Weights of a small GPT-style language model, trained from scratch on English Wikipedia.
Size: width 224, 4 heads of 64 (2 for keys and values), MLP 576 SwiGLU, vocabulary 4464.
Architecture: RMSNorm before each block, rotary positions, no biases in attention or MLP, untied embeddings.
Training: a variant of Muon for these matrices, 308M tokens.
MLP neurons of a small language model. Each row is named by its layer, matrix (gate and up: input weights) and neuron, and shows model dimensions 0-191. Each number is 500 + 40 x the weight over its row's rms, rounded and kept within 0 to 999. Numbers have three digits each. A neuron's up and down rows have the sign that makes its largest values positive.
A block is one neuron, or neurons of one layer that tend to fire together. After each block is what it responds to, as a language model described it from the Wikipedia text at the highest values.

L9.gate30:491496450412514529459487485497496555522485431463487493510518496575513504465516520456532507436455531545557522548520491496549471526491456501589398574529536546523569430495537540538484517502541481493497539491491427485480526487478557526467488553369405523469493534539516394515598530530543508460492565512472475500450475421494570497502480477500458478513549557464486495470492478408518452523553497528557405471449595580463537503458447502453488490486452505553522517501545465492504476478476528450422515480519551522462539503489487476498559477526468524480537533555463573478561549495489530547
L9.up30:569464583453437541501558535517530566497514465519497398521524441518561413437541525484535483515489455521496490513423500524512460547517447472504461452498485538483557478501468508535553523452546527483488455452456512480517547549510447486465545501431472560525538465481431410530546462564518473476541494541549523487471462459452532555541537507527489465514451511472466495471537439474433474520553520535531419516518566492473522565476507482496521575474507522493516498455510457491519441507504533438528497470412515524492532470446513508492542539592557513505596502553421511393506490482453493486
L9.gate38:515473532470500569481485475411477524442432539571501480538535435524452512499496490519474564495517444442508505483615485550541550467466495580545476457524557495488477482490517418493474495453502584507514452435566467527507517511550515475493527513501504475543495501516470499451534435491500519563480524523492430552476501488510487418475469543474480411502444549464604484464439476495508453594503497515460469533403462471445434493522486477489431525407511455523541575534477557522513500521556413483473459518479497486488459436560511513531517483481437497479506509540539545493489496547497493466
L9.up38:458518526432505450494473462478451480463485458433447485512499488482492498477523488521478522523481532524480451520454497453453525452585548479514576508416463524473521506484507545466466514510527438472538525492509512461580505529507594528538565505403534494519463583534442465475514406542538527577427582502511522476453450495489482546492497474552443432429444427511471512461487602460505490526453451525487572488486524533537489472561497498494490523459464491507509528472532523521527497487413487553504500486506527451490426543571542495468480520582524518507437540489479369503463519500536544561
L9.gate73:465500506518459548491566509486502552500534417518444445503531544491552438526480508497563466531379441516518449512493470564485581510481558473477402509543559497470556494468545457517547484474490569448517426480471488499508552524464495533509608468491494507500530468443498459520510545584510540475534484456454461484537532443489478474456572513503513471517518523458472562545496481507469533485522545557520452497472570500495497559441531496574463475450547482517556557566454544464472472463500510551558520500460472487476430510456484486513537484440529499514600517481437581429517519468460514502
L9.up73:507448475478470509460560519420402548523531455499422446567488582453497453494592552449507535489501527515494480543534525470491432473543488393490483503517530540501426488473484535462465541515512527463538481561549459519579546524485544472490525494499456462558535463458512500527557528498432563542516550480418495543453444490478520494455506516479473472540463502492465541502518490460472498474567471557496462474562531550504462400505561506443499557505514408484486489540493498584422555487523511475477543490567517507485455462489466456525495517545495532442478546572496510464498550506468505500
L9.gate261:435522488489520482446559489461537524547497491539484501479526485471527455483524540559544477376534598464445446525536506454481468455518540490505447470490507442548520436525545469484494453514530515507542499554472467521456442513525486517441462557482533476496480515471497480459486477511564477535525530534423584474490457571530498446497544558499438475489467449456504591488514474550530438543525555562462496519528520519502456513575503541433482562491465473453374454526550524459556529534484488554547487504464485504533613547497417532505473464533536554533486515473472504448438508534468516536
L9.up261:514521481507481498458546469486538445459574510478557528525448486484495417429563498491546437473499490522432506532505498536520533501496540531444481449389463510575495550472548550473520551477480441439551469528499487474547494477500571546505506505490478568500481493444483569532528572510505530547567465556511458471510510468494489455494477517528529467462540565557440516519480512493547437490492491559506475496488462511468509580539484455512524428520543581537493472498540556491433497560402483567528524530444550563474501450564528562510440534468527573423524501468525551505495525529493501501
L9.gate278:551559498525527520556549535407556463414497552544527509488575500500488476507487483484565527509535459495427466519496521461488516537428547488463518494511496479503466515442529540513516452531506513487452521524515481444508444548537490503443462528503529494470458522482525486453503556500492503570532465505598559490439495494443507428493520518489522440477532507366470564535512530446503471601525587578514473502495469489531421513521495416491542461483542564533542512520534504487494457451559520545553559518463512539491569498520470432517429516474450519452536486515569519452494517528498490438
L9.up278:471541491557505493500569484484539540519606580470456472484507619419395565486510548478472409466471493440429449514524503492494514447432484532491457508553463477468569496458469492524500480561500468479471434483502492533511458571428530507527510499529484531479521517517481487533435512473557576531503521541433536477487483495516509571436454538489495480536511503482507552614445514513473458554505473553522488439435512464514548544472479517523467459512554452499521500482552523592540540508452485529515491488494548515555552432504525448504529576459497483492492545493472429457489536561525505557
L9.gate441:441460494495461439517525483484482506435572519485575558518503486487425465451521481510556532507515490539523523540592548527565500437500521403552500466538508450545480478462513543452523482462524565458446497496507467459503488528605526485504618559502462496462496507424444474530531561572487438490530557522469489464483532423544527452505495524588546431480499518505523474517536513510545524502535484556533462495508542462606493539542611450578423536518486503530477529484557462492465507487453510411498493512472527504576477503514441491499482517539460550474537500576444465499482504524456558528
L9.up441:496478476472518533495522448485512537493496428544506456471532552446456494499519517548540384503387446458482556527459525531477515530528554535509550499494550475506539528434457432459498508528523487550519491493464455554504525531496603486439490482436545506559505549507524502513480511486514536491495446509573487452471501541414573512476508459438494503471536547436471488528502514496484491473470541484502452526487473491602454456488445504467572511491468476502472516548448472497541545443450478514433535486514451536430486475531587489561410533497447492504480564490486552525457480536555481476
L9.gate458:433534536524515509551518540526522527481457447476536558518487483485529492433574406545524518480473514492471484475491460510546531490487465535506512448532502498514492489533450627539514535528491534498564495511565541517528476489562480454511499495460512445477433506457543458475511519572538572525492437525590529492441507399521534467535503548526532492531552439526554497573507529461449502489485520480455515485518408519516446493431434595508544518437547493538436447522489548488434430517515491507421562472519563543456524457525517521521498532430521585488556455561508568473508481512545490541
L9.up458:530489499471506520474492497544519564479507442405515485510522500433476504491467460514563514533490424493449533442498543494545537585458516474529517498566537486498460516528524486521481476494477434474493569468494513497530593534551535495404560506560604586436491467403567491496619481511462436526549530483524511498516451545462500464496463557536527485452505481443470491505387551424471494507516497490510477504459448492417459488492483487470537511460588465517522475509559562492490528545519440469443534567517479534497559465497455514514576509466544519520487505502476480477573463540514481527
L9.gate473:551519441515459476497505498472573419493482478478498451482484524508430462543465445527489448541489483412620545477508493492568490501482557489528490548525479474449531584516455477473473469517467557482509482488475486464481468520558463490463573499545581526460516501507512476477546460555505577535436458507470525527552572457450541544506494519556535557443496450543518468505560515546469513489445499512497495515555544451587522416487437539502488497463446528419475563472421504548448420503462543528491530476482519458504414448466555523455487496504555530495403491448490487526499466541483489417
L9.up473:525458515488446448533527425492473488511498452516518501574434480498481483502511461507521528569507546456490490503474465531446515526515515359440486519492468446469556427509486535454511476490480506468530459477453406451534457455533482517465556548435469417515570518506502510542431496443496485487553512480471529501539507456503451469490522535531516434426468531436484537457465470480505465501426512534497505519466516532496461493557538518531462469529532454402511604581465451544505520519522499573476435525477434509473449491527516517426477498539437521462543551473533542457521380544508429524
Description: Mid-surname word pieces

L9.gate13:530555525513474481513453472548457480559465534513476586501509557516546490472476483560509491524491469532446505502562535496489434486545467502517474493465559505494517499455445549466501521525496559448503462483540591546442539503479533452577493468557477487486543446513526549493475472426517550474445549453525512532526475435405516451574556513519494510506446508505503510469556494509425571483510427463507474559580480516500547413454552502531498499448554483553425479432473457542511438487514570439530496508552530491529477451518453542484548474526557560446443447519456467502439506490468452526
L9.up13:546512424542487460449517421556515496476474527478473467520475443468437530508560499485499495554536486463449474523543503527489522438513479524419516524492522469453494606527445496550487450521473543546482466545491507550464467559490494442510481511452548466469467494478520462554521554497487464464481487478494461630515545496524465511543480532471414420567531432518482493426476472505471468527430446450524461519469495578484529511482428529506459529556426520461515464506487483499434471482509571589478521558471535521472460552476518473449532598461483451507489496512535461528439525502463465449
L9.gate58:508518552499461490442532532503532517584530486510412559521412489471503538558529569492447520516533491454547582480434502478497537487513437501497475471474596512513449517511490464521475512501508529548566474517462467463542488489527483594532468468419505457517507520475487492524500470559508505598568521478518556480507528497465508511467552502501544512471496517550604559493609475410474489529533481582411540477485530438506470492492425488466516501521533536525515462504545590496463540475466494508447525489446449458553491451495494560489473468459469522351549473482497514519425481505474481539
L9.up58:516510457485484506460538551512500543466531509451517574538530496568539481541485507454413471444497510466487462515506488550493494500547564529523465436464542543507484522532523543484500495436468501561496579496508522440541374499543496504554560550494498562503533448472523532494432490454477516492523506451515418539528470537431580480511534495474521527511439413431488533441507603499590468450526468461391484533467439562519529532470511485519461531544523471495540537497495504553502501508565439464466503446444468473445459536499550572501477412570545499545490459502520476507475462499493568500
L9.gate72:447426524515542532395471504521472552530522568527477500519463519454447474470477515553464430487535538479483517542480514542607520483493558446509481515498558548497499546555476553443433477445509511544513477469467537529407463454496577495502541517475528489516538436501488515490457486458536518541500479456560455482519448457490530513443572488475474533518466455436518542529450535468497589548495529534486498494559487517454475534520527462546483505540551453471492505457555481475528449543457551417469516602539445561516427462554417478498484542498441543490513543476464490536489451493545480522
L9.up72:494518548578553493435515574503459492512477504554462499464504517482482508528532410516493484504436527499510480534472550545524467495534518415528498524503510469516470540502512523431454512434480523571547488499542580494451473523486496518562435543473458564536430468529448519468531488525487465510511490506474431497473553494523555468499527511450561523517462496482499571496547546395450475484540488404506446433522473464510494488464499463466438431441476498537485441589612486512506434543503479468475510559447456527501516474516527555505500385506481482508496524453516451542481526482513559507
L9.gate194:536437558475478502498499480499450500495557538531428579551388434459571546482484483467435581542561503502459539512510478512542527398452462506494514551482567528454564573579515538499472482456490573497514500493483508517512502529491396528500502453487480552511485464443436465451565482467564438461588518554494548540522468537523529561535520505489501542463422494485496505455518509476503468502536564585523489540469558486456506475471522553439527524533516514499449496483535502524546470489486518512475553535532500512588560559447538533451497522501487484422510521531559499559469508445460519462
L9.up194:538521569536524474470524476508519618517482488506550484504493514419557430555530450459519548499535525478445489457487519506510524414530484577518605468519472436550419516562525516549499554493465556533544495477486512536490544498498503494513570444482525489557506441524429492481449529445473402508544480483501441493465495495521528476550536494492518514533486526595521455481537568461463515484518529436494516520463489511517446556467504474476479451530495547539539465531503438510515450473487501497518431485525455432541493446499532533566559504496518479511493446534363449492507503496546455513
L9.gate255:384484562452450459459519518464435489493494544500607505530471472505530583498558512475499519478505505559557501503589534481473502494431545532545492463524491498507441484506536523548516487611462536504473462507574454521561453530430560431524541509472454522511477514503439514572470536514517526530512559424524527545509512503499459507531485527571537505460533479504467527470464530501494527499493498534533493510514530493450447519431528463526484559479547523498461430518399450462548493499499518506532517507547497440579462568520558483439435546547537543523490478441442514450526546472443587476
L9.up255:492520501485466515411528496466481562447522517472580517515498488516493522535511495510451545562536511475414511545492538474557433423493549624538486472502493521490565550566486458439579497433524565506559484541551549468536484505487503438518516522452502620475570456527499484532475503433614498514469556533533520425485501465494452516526490544517536531424590467542428540529512484496466451479520500495523579460473523525480535515424477473504508453427548496479508547497488450502570485513477515555530513524520518460554450438429557517481537548451481495526531467401563495429524498502506521497
L9.gate313:544518449505486480498574523488451518468457430511438551485578507485535528471518529588506423498463460498484442499484486512477485503473543561532540518442478556518484548544518530481508529435528487480490464514564496573489471472609451525438522495539450501528503468509489533599524498477520531547557486453476467458557506475515515498529460501542584522483495505537498495554447477482464518437472416516466485469462505495402538576570501483465562440441505481404434552423567544440474495484543530501476492541431460516489505507496489488562522471529526507465530506437485562532523553432494465497
L9.up313:500482532502532548499494490501521508512449545472452435500466540496440422491451517487514574488528483439487541463479522513481452542514468475461491421524586478542472515535499463442432448533508517470533472578527464502499380411490449458510429506556507506532410505488429516520437570492513534460440584532460484545539520469546445487473506523503461483507502528527434584407455464500515470477536414593501522567440546475535517469499513499515498452486531523487465474585539498487463454496483529493528517513453458526500489530511473504501452499451452512520477548471487519521456443499515521530
L9.gate423:445497495470537444483547505563560496453492478567490501515464484479591483548529511580516599459454486541529501517520477434520504460557532505476517474532612538502404512519525559529448466498509560500524484519540525551550462535493452460511485458443493539524441533433523454513500514503514518447481479532457576525498476461464495536496496548547579415533508554470431458542399512416485460529507501511537509525512495527495527492522459565529523455500584437450518458508504479466466534441534467489430558494526449486475551532505525519477487482466487453535472538424474475528450445450476463527
L9.up423:536534538489521525465474537468493471499494457511443551526532503524466526534542529440478550432500501524504503495503552461467544501463549455556524540500480518475501492527476499538499521439506498553520450505495559525548487560489419463478536454500418516588485471511446512443554499527533544406505463462469465553515472504508475504422475466509507506543588512503548415541538484513464526520422544442539503562497512458486580525499527442515528432503486492487492494589500508466496476424538489486432560513546454487478485516560460472550513498492506418449452526504508427554444481543440502493
L9.gate424:458564510516501597453579515569448498491469484545485475453438461487570491545540422539431547502454522521506487514491484512581512507535501582465505475544445505456547522517557460615570488488467510488535490478554572470485458532515460478598513476467498512508526443461555446553465462484462454506494513474508556507532517424516550552491544577444489494513478460507486507455513522471477408536452500414482487536542538497552462513540506582492506492531528508511457520459489463506472472444571436457439496509476495544511476496533509464542538539511507482490509546457490532503433528506544548501
L9.up424:459560498456504497424510492515502525560466524558454456433522520538480539496525519520518477419522473497500532500457453554499494442478510507493558516462517455491505427549483483466457457455510514454502438467527560588430484498460553425519508413549445494476500414465607493504541521519508532499536470504500506548438470498528458486406492505482597598514508536465485446521555569484476526456442529486500588483422579432447509576478531514485481463462546493512497506524501455529528530507492488531474494500492476447481532484485495520479475582512489505485544453569468480536535478561533570470
Description: Year prefixes in tables

L11.gate27:509494492527543528499512514477510565473490529502427470441553499461529464502459546493464433476414557523551395548527486464556474444526471508476531497506549501458415461497456511542390492468468444511560471559521479519484467480530535498504495478526517447534453469487421488514538485559577482532539414556503504482509458439506529528533511490565490520509458529429568520495519486469513517559530496565480469531577526496511430466454574567572506508448492522523518523505494578550456484518535497585488488512535558535404457495464483506494486494506556511486536495449537481465483434516513423494
L11.up27:502505575564504553594462456530556468505448513511472545507525518423458527542534556448476462458515501542600478503543585509544458517543445479473485507484502519480417507507458498561487441538481523478563475464459444508507503530458498566410534539455532509566499463497446484511570487582530512500451510510533498511502510415479535536450445522528466466505536511430517493468539531531508515574494516459507444480509440513450510467481524465550487520443515555506466507577500553500496529521484474565536480489475421480504471456489383540526500498513581491509542550484512520495432529506488521418
L11.gate158:525595484520551524540552478430555518538385405397540534459500532497539501593524510436557480502518538488538530490503476537503530467492472501433455459518488489543431492530482484503550540447487524455588441458515471492492458536423500461531467499473487535498539477473413482437479501474552496514525536531505584493502490555522529520486499505493525507562498528493518515480446521435478507498460431478574551604584483494490540519530513469513464521549492472530436563507510553486484507587457538609517488493579511538520504556503551533536518498471553576442524530495541527448375458459518498514
L11.up158:570571440573521530502563510523465527506527462553461596515575504520494509517505511525554467538498468529460541430507527456509479594534499512521518527484612476506513490517506517586502527557589462484546567486484454539494522496459562480504501457455617487534513455477569507482404483493470438477476472466521532522558467511469465509488500491470452476553472530437512526513543456504460474515459532546492519482496496589469545521541512515492501494486515500497536451497501406572599513395486524483466586512509467507469530490539543472454492550488507524589533534441523589485493488534547497482
L11.gate210:488590480508503510464569520532482562569481504527520484521531495501513481460548449512483468532534522585492552468449501524503526558448433538542538492507512529496539459475446482561502506453503546529513495543518549531472462541525524434457520514450494513505531442530430407500471538567503493524516534349541421562517552496536533505512495499508511422558493493521463529448504509501508500577572493509452503537585541481530501483508498464428536470464458543552547548536480505441483543528479499560509425530522558516421490571514552431450476518541513557493454531559508587522525449474561531569
L11.up210:439519508456535534451555437532556542531537439475484516484475553497550473434506475519530494513472516453467546534508569538482452462463526545479477501531604570475500532522580498523541544498515519512458497464448493477465505494469506500405553474494484488495519492506505429475572486527613489499549432421525502469489484459540467505557503471423521501500486490457519509523570500486441588492541432487502463488539567510457452568482492513515451529447521501589475478468517541531507470529561538534432497462518474449408467484548572441474535537589442507474442475506485496420528527405507518438
L11.gate218:468557510506544536450484516537490484553425515497486527476590507498518583463490498482582543583472487569531511432491510537484564536520505461484433505550437524481456561515497496434517526477507548461545420483456490540491555536539486508588529471513532582523397463475529490506474466500512596504542496470445547492477490462540471462492512488500483474501547465470514510522535536414571466477461502517492488563505483471514475402457431585494496531492466506522529540438534526498456479545514543517503514493517590538525545448438439474529540511474521516559555575413478506490463483500539421532
L11.up218:470463467541525517583461486506524480565487510534428580508511491521500454460472456514552487546538498587485526505467531569511455589434522460539532492477545538447493547488509496557482465491523503489480496475550465483568553513523459502519537525534385563519519455512500483491563576457548484482499508493508523423484491530513522454505516531423491563525496619453538457456529580537517567490524487438438450498510557471504436496526557498510501451491530410516465591511449507478498457578557518498489497530544430480527503462473464533530407518546462460449555516468556532445457522499528516409
L11.gate341:486442511476493462575487540448484496524482511505530519523500510413570483458478472414529524530416507475442558471552506525486511413506485438537490583467539508560537501459488518514507460498470557521497443547425438519508484505476497561535534441498447520516536470463474464489526498575499497538480480509503441432546517405461480482486496478458531497533488538427550512413473493449542456541482506450503574536433504400522483422549550515551424497474486547555513487514478506524484536461502496499489503547521484568620444509491528504550589506490494520474559534459492486482463465515533599500
L11.up341:492452478565554524550577564473577460560470426492556520474533554415546521489475579446496464482483524402450525501522454531522379496511403531495413459548474530410497565543508448548429513497480474489513482526510458502511497510476548461571564512556486491510470480552542586552550421521497509579465492420510490522543472536526511479544480496497455515555502455511594453529532496513538501480531477488462429485474513479487528501488431534529480480542560517577523564534471545475501462511529504450476553523456481488489473482539564541464479533516537487551445502550513496444476543495477421552
L11.gate342:475486476508501495498505525548492538534488449466451492497536512466455525477508517466494499529437472498465456494464470495523511478454554482409558476540460508507485487531527502559458426518427509580548503500518405523492483545540517525503477490559450529537476487489465505516522508582542524457533381560480453486478467490551471520532499564490510527460486498463479509484512482453512497502497456516510457496484555572551511541522591495505493560510482527518459545530477434513435511490505450425566440518445579589587505506524505422541449560522557525523492465568525430432515476424401495558
L11.up342:554555517451440501528519494493511507520437531495412525520531476486495470525524513511555479524486516535530413487460511448519462646510475486460464364527482462492567530522493473539477545463521462433524503519442493577533479510503524446454510523477505480557509552529431542480526452479528513463516547493474442452524526522525545491541488512487490482476519469398474602445495542436521556479519548512493390563467520583468470495530441485574511493508518547486552565531541490520524515465531549499513504589448477479588502513516509447488535607500503514518508551548525493470521426496477485465
L11.gate430:526559493502583510526483490498455459530510464500518566527485577487428544514472487479489507513521512499560561520464492565491439490493480537435545427479515514465461469564542476492493411542554415482529493517470543546494492490546486504440528457466509598528526472520504405454514502498529478484475502461551506496507497477408497511545508455507528516479494523422552446533453479495524517542471440475483473487499567424469503432488536469479425518456487537533551568530517411535557483458545559507445483509474550473465482511468485438538531529458523459523485606429517539493552528503557507450
L11.up430:579556487467493504461453524501505432569514472466393505499515546499507480421514501445594525510504539504481519554500484462503451372532476479526467533439547506501484490526491445483447480490453528466483448532573530577445543551476477528460469494422486495558497475461448504485510480486531485536536462509458431528518451466543469442511457446491478463541524520452555482519519482481526481531546490532572497447500502474576528506472477512535448486432463489476477478478536471467508473486550493531506577492485523504561499499521485524514442560437570495560568485511582538550508466482478508572
L11.gate569:448463516544521523501571428536537499525447482542486548423526495429487531431549561494532521478503453495496485453531506532483476557477508450528464505434439508446427551439458502552477468520453500500555466527473523522551620506538461490482476499524519466572503589483437408540540502534503534491490450469432492506477503534502495512532534451490550500495549497424503500549567510443491486592497492517507527514537512443504449433474570517492585546449496538512537568511434512480502495486532444508516488545481480486467494516448533452605544427546529506492556540448458495457465585470474496468
L11.up569:508503545416453534567532473438424531549574491470519495526581476523515504429463532491506511521535427503492527521560522452546523430466504459491481493511544451554469562517485412505566466514489511504441457510473428464469490509401501537547450509445478453553489587553498453448556486467526423498564519511527499498511430517547501546460495458417542504546450472492499592470472493494510535489534524473509498542540530492437451531544531463524547510457478570497540475509554522449463462439476491505511544554390521491574457492420553481477576479491475449533509518454440525470479446551521469516
Description: Surname start pieces

L5.gate137:530442501495509484593519457547553477537518522437512492485431512522428423458477422472549523486500524426591521494477563549517522527519492425567527523444534579508512465535516504481541432415528467525457491539549439487467489467538528486537545525489451459521495562557504505466510455497501482521507547448558573521405582449476438464494464495495545461531460501527490554520591486498555440511421485506519521535503512439494521485493507554489435490493496497493474559577471521482522426529483416509484435504445536455435488523561494556505472488562485524526527477478480471529478522487486471580
L5.up137:489462535512513504522480442515451541518478513528436516481404544473466545482472462512546566479525534489526451501461494510497567548529492551566484456483512558419464530483519500503498484477608501473524519580452552516502526432476554472515469475535509493579489416534459566462503461479549472487475472503518471490420496430462481532488486465513485499486470444527473559487566474502544446557546473464577471480408466403527473485549505504497456507446462488491469528552449474491566442479439494485477427407460517513406446556539491518460508530527540486490483432571456579568501481541598539519
Description: Institution name connectors

L11.gate98:450552517492484399521517492492470478514518484525526501534495491613516518553539511520568476421545542531489482480483542508426490500471462482457464532457500524493487467550529524510550538527486519511432490491458506485494519565469472545601514461521539520516493519540529507535520543468528486496375556508489489516509499520528520411466418494518547521473545455455435485536564438543507475626529430549532418475490459547569602438499528490507477512500448523506427505462464489525528541517509485459525465538471538486534491401450537434531489503517486480503515469547476552507462484521532477521
L11.up98:576545526411507516543507467388496508471458453550582426591480513570532475498401544476424505450513495528531454489525469571529513469538416513515544476456455537499475454483492586495545477497457542550478484528508450577489472478478491490502440486525530490483490422436502480493520477510577496489390530470475494485482460582554515537501467504514467462453457499545439568579503482497518465531437484461464550504444491483500535511541525460500515561488517485474507514442504529557528563475491519529462511486545501570496517468458469494514445569526475574526495496515517538433516488552532490532
L11.gate224:491528492489451486490530513517546522533500551534543484500444502528543440469515460423511495471538473537512439449525535512519471530580471544448506456531502456488505433399494508514449493513509477426542537414520566566566484536462529470507482435499443450491494487438472486483427501472497471466518510449550472513496490538490491501526453537502498492483552428496435521501517540455446460481466434536541559488522478547531517493534596567485492489468527492531578416551513476624500499538500478461443469475443503528560544509507491466459511488487489498629445539469513455530443501533506527482
L11.up224:501452535491520494488490510524515487541479493541499503497441461511511556522446461486542630510523451462503513549459512549470454477507564525461581507529442464439462552479501523508501558516483530509490587475550472538526434538534495494501421495555494456459490494426509549474497497477486519482465487533518489550488451538468488506497459558464468490459494515560429468485502522523431463514522508469472551449416447499507482522512473549494605555595553440492531503475472468579500523476477527514491444505450463500629538510387485521431465527436523510546431425495491531489560491477462419595
L11.gate250:475475497511472545484407423459462555512519516475498547519442568511494557481527486493514445509471460511486526514525559461415483463460516565467527482423512491466529516537523420580516528563550431509447416442508483496528482569539429504505572494509476570539547454529461479456437494527524468528449560572560513478436541505429483480456545466544538521542399459496523539542504559513566466512508464460402550456459541505573490519486487446452547473524505486502498466404461487524480468454476520472495475534468530483530457448541481544499524529467558546475428514487497547571543487505477488576
L11.up250:537425491510507544495431555621462492546443567517537488523537471502522545535473550421398488491497460434548543548533480474475495510480501516539486539483550425445445485525473541490459550474471455521529495502467549497588452473496449535457482459527494466518473491491511555538549472422495539563508563579424458475481517557508456401552493434527462509499500489456557537502479439474532566558449451469554525477467519481482504455517520442550506558549530481495526512450514435488447435482449483524514512518487471491562474533509494579529534575480502478464493495504413489485478497480483516516
L11.gate300:437470532541482542456444510547515516583549492552549479511470537490507524517506537554454477417565577496435525539518489479520463471515491546493470438480502528544593492595542462415533415543548498549470513443438471525531485508485544487523526435459557518491501486428489514470496458550515450548487536497499492478523478539553546499465533529537550533514487505481532537503540545532473505567449517476552520427538474510609452486462523544560585570546507458552511434497503522621480591475521482477524518526446531535512462542481531515428498477501494496523473488530488542473509471455537498489
L11.up300:560474529537483461411426544476430481478437504563521423502510457491492516517535490486431451568521501532490456514464465529458448526462496386494472476484525556473555517502519472518444499468473402485582452469523438474413409494468500502562499505473509524489486478487498536496542527425500480524450491501472478560488546440389533490481483494553480539484510534468489493532555526523462459512458522445495501450555471532434506491461449475474467424491524536479531459558481465496527523543514526479445488454475530522550485503536561629516518449479590502462552498479515547479579471526482550480
L11.gate320:453504509503461537515499528455564479589507536490522505363474544501390502467442523519481472504550534516523502439537515539511494470514448535413483452546433466492489483459433504554528460467466489593529510504519543544515440600515547538519459496521467484522492542513534494502440503492517515469429522428487536529496462421453499472530452577424513529536550553461470507463508545548497482446485494506516420483498544431518463454536494421546507497521514526503545455494462503503565514542570480522493522529487551497584516521533542579575493476429513525551457515481469446516434449503486528531
L11.up320:525489541511523501514522507499423516423489516467471476594480501544532484478555508481564532495460496458502511584526459495549499466510522449539506568460481501534494506509556476540531534463573477494512484474516430473537569518441498409495459500441435525497475547498486534468562522508437529472469470449521472477567417517482502487483490445493479490509498499499489514511527520490599507534509505512543499542425531435518502543450501527460423473448488448435508465453471487493425544437518576412513511539448509488559498530443436498465435492422459519534530551509577561482521556501595472435
L11.gate343:527520470451449498459528519526519547498466476562564518463489557515529486545509462515494501547500486529476480462557432487444476483522493506495515547529501463497490514516561569554559457432529501469395412486524458463551440505529560478467458483480460437527507515509546518583439503453541435525461475486535531494504517533523548489535540489535474515547506470466480570509529495483527413536502547489551481576518486455510396533477508392543523501420558524525505439492488459440523506537489523525456451511414449503467472543476493521406462537482552494536408501496496474591524475541437509507
L11.up343:594524492490442489583456501481446474508519460496490475531512516536477486478505510472495497403521437503524543436484513497495512488537548550494556518455460465471527573544529476534465479442524479497518553427539482505562406477426531424508474467489467459520515481535478528501509562475535466416456483477573525443492435549509476482495495577536507491529426469515495457546531522433517516479519527469474509453442474476581554510471529492421483474527505524521578494468459433545495507489542586482566568429465553510515442427437465498476514548496512486511456533496540572504540491563533491505
L11.gate399:536404542534446529478488438528413496465544496552451471452506530466398605556527531550474456530384446497509517466503459549509522478534527492502473478502516467484489575552478503469451554544498482455492533427448479492507464518533485467535544442517507490532507545502543523462460558444521449535497520588430527484571544503499491491534559576494529448512489483534487544416523471452560423545545498512552505497506504517596409463441538446475434424485536476453430491475552478519490463478532479437481494513457476565506469533523500528535501527510466532493483552491438488564508472512516483544
L11.up399:514541514511520516497516487579433494429504516565487466480460552515479563514513430590474458463490468471479494517533395457474498504493518407524550500449492500522426508473521551510445521528447525487522521533523517533553479561519490454459441481470494434510509557482533520512528488525473543563487477539497571485532445504531517519531424599486561439543486425495475435526491432479536475546511581471486476425465425477472401515499458550513567526542552472429514499518498462530525544502488577520498481504475423501537505515495504474482498526547523453529569440562544476493495531431426481493
L11.gate480:503470446555569508490463528497547465540493499520549416555477509504472509543542506628497528512495482463538463466480524492546573509483506496470528446481487514442563504455498565539487524524558532551516432582451518558555472468503473527521495484478555477578514522497548425531535470537531464524522508528484439455445501520453509527472499540483544548496439465539486487554555486528469463512526431578522406526527453502470478539565481428482496489574536550540512519546492527555469449419554592459442543539479480565515491475526518538486481376451415522524560497497471494469468518483485490482
L11.up480:531602493525503470483489558587475500471516505549534450544472520469450468483481453500493448512483523466483540501433532466454471540502474470526522429452508448425509463500587522568512489519552493553526542474492456491537507523479528522474542490517617480561490510498462520574603524548522501532442510482580513514545499483502456471500548566464482466526436481498500549530494530513522506498476492478433487442442447524469513453450503519480496533510552494515550486470461501470476447492535503441433479543502510554584505587493445512490477390465452585586472484494577499549464500491534521497
Description: Rare-name fragments, date spaces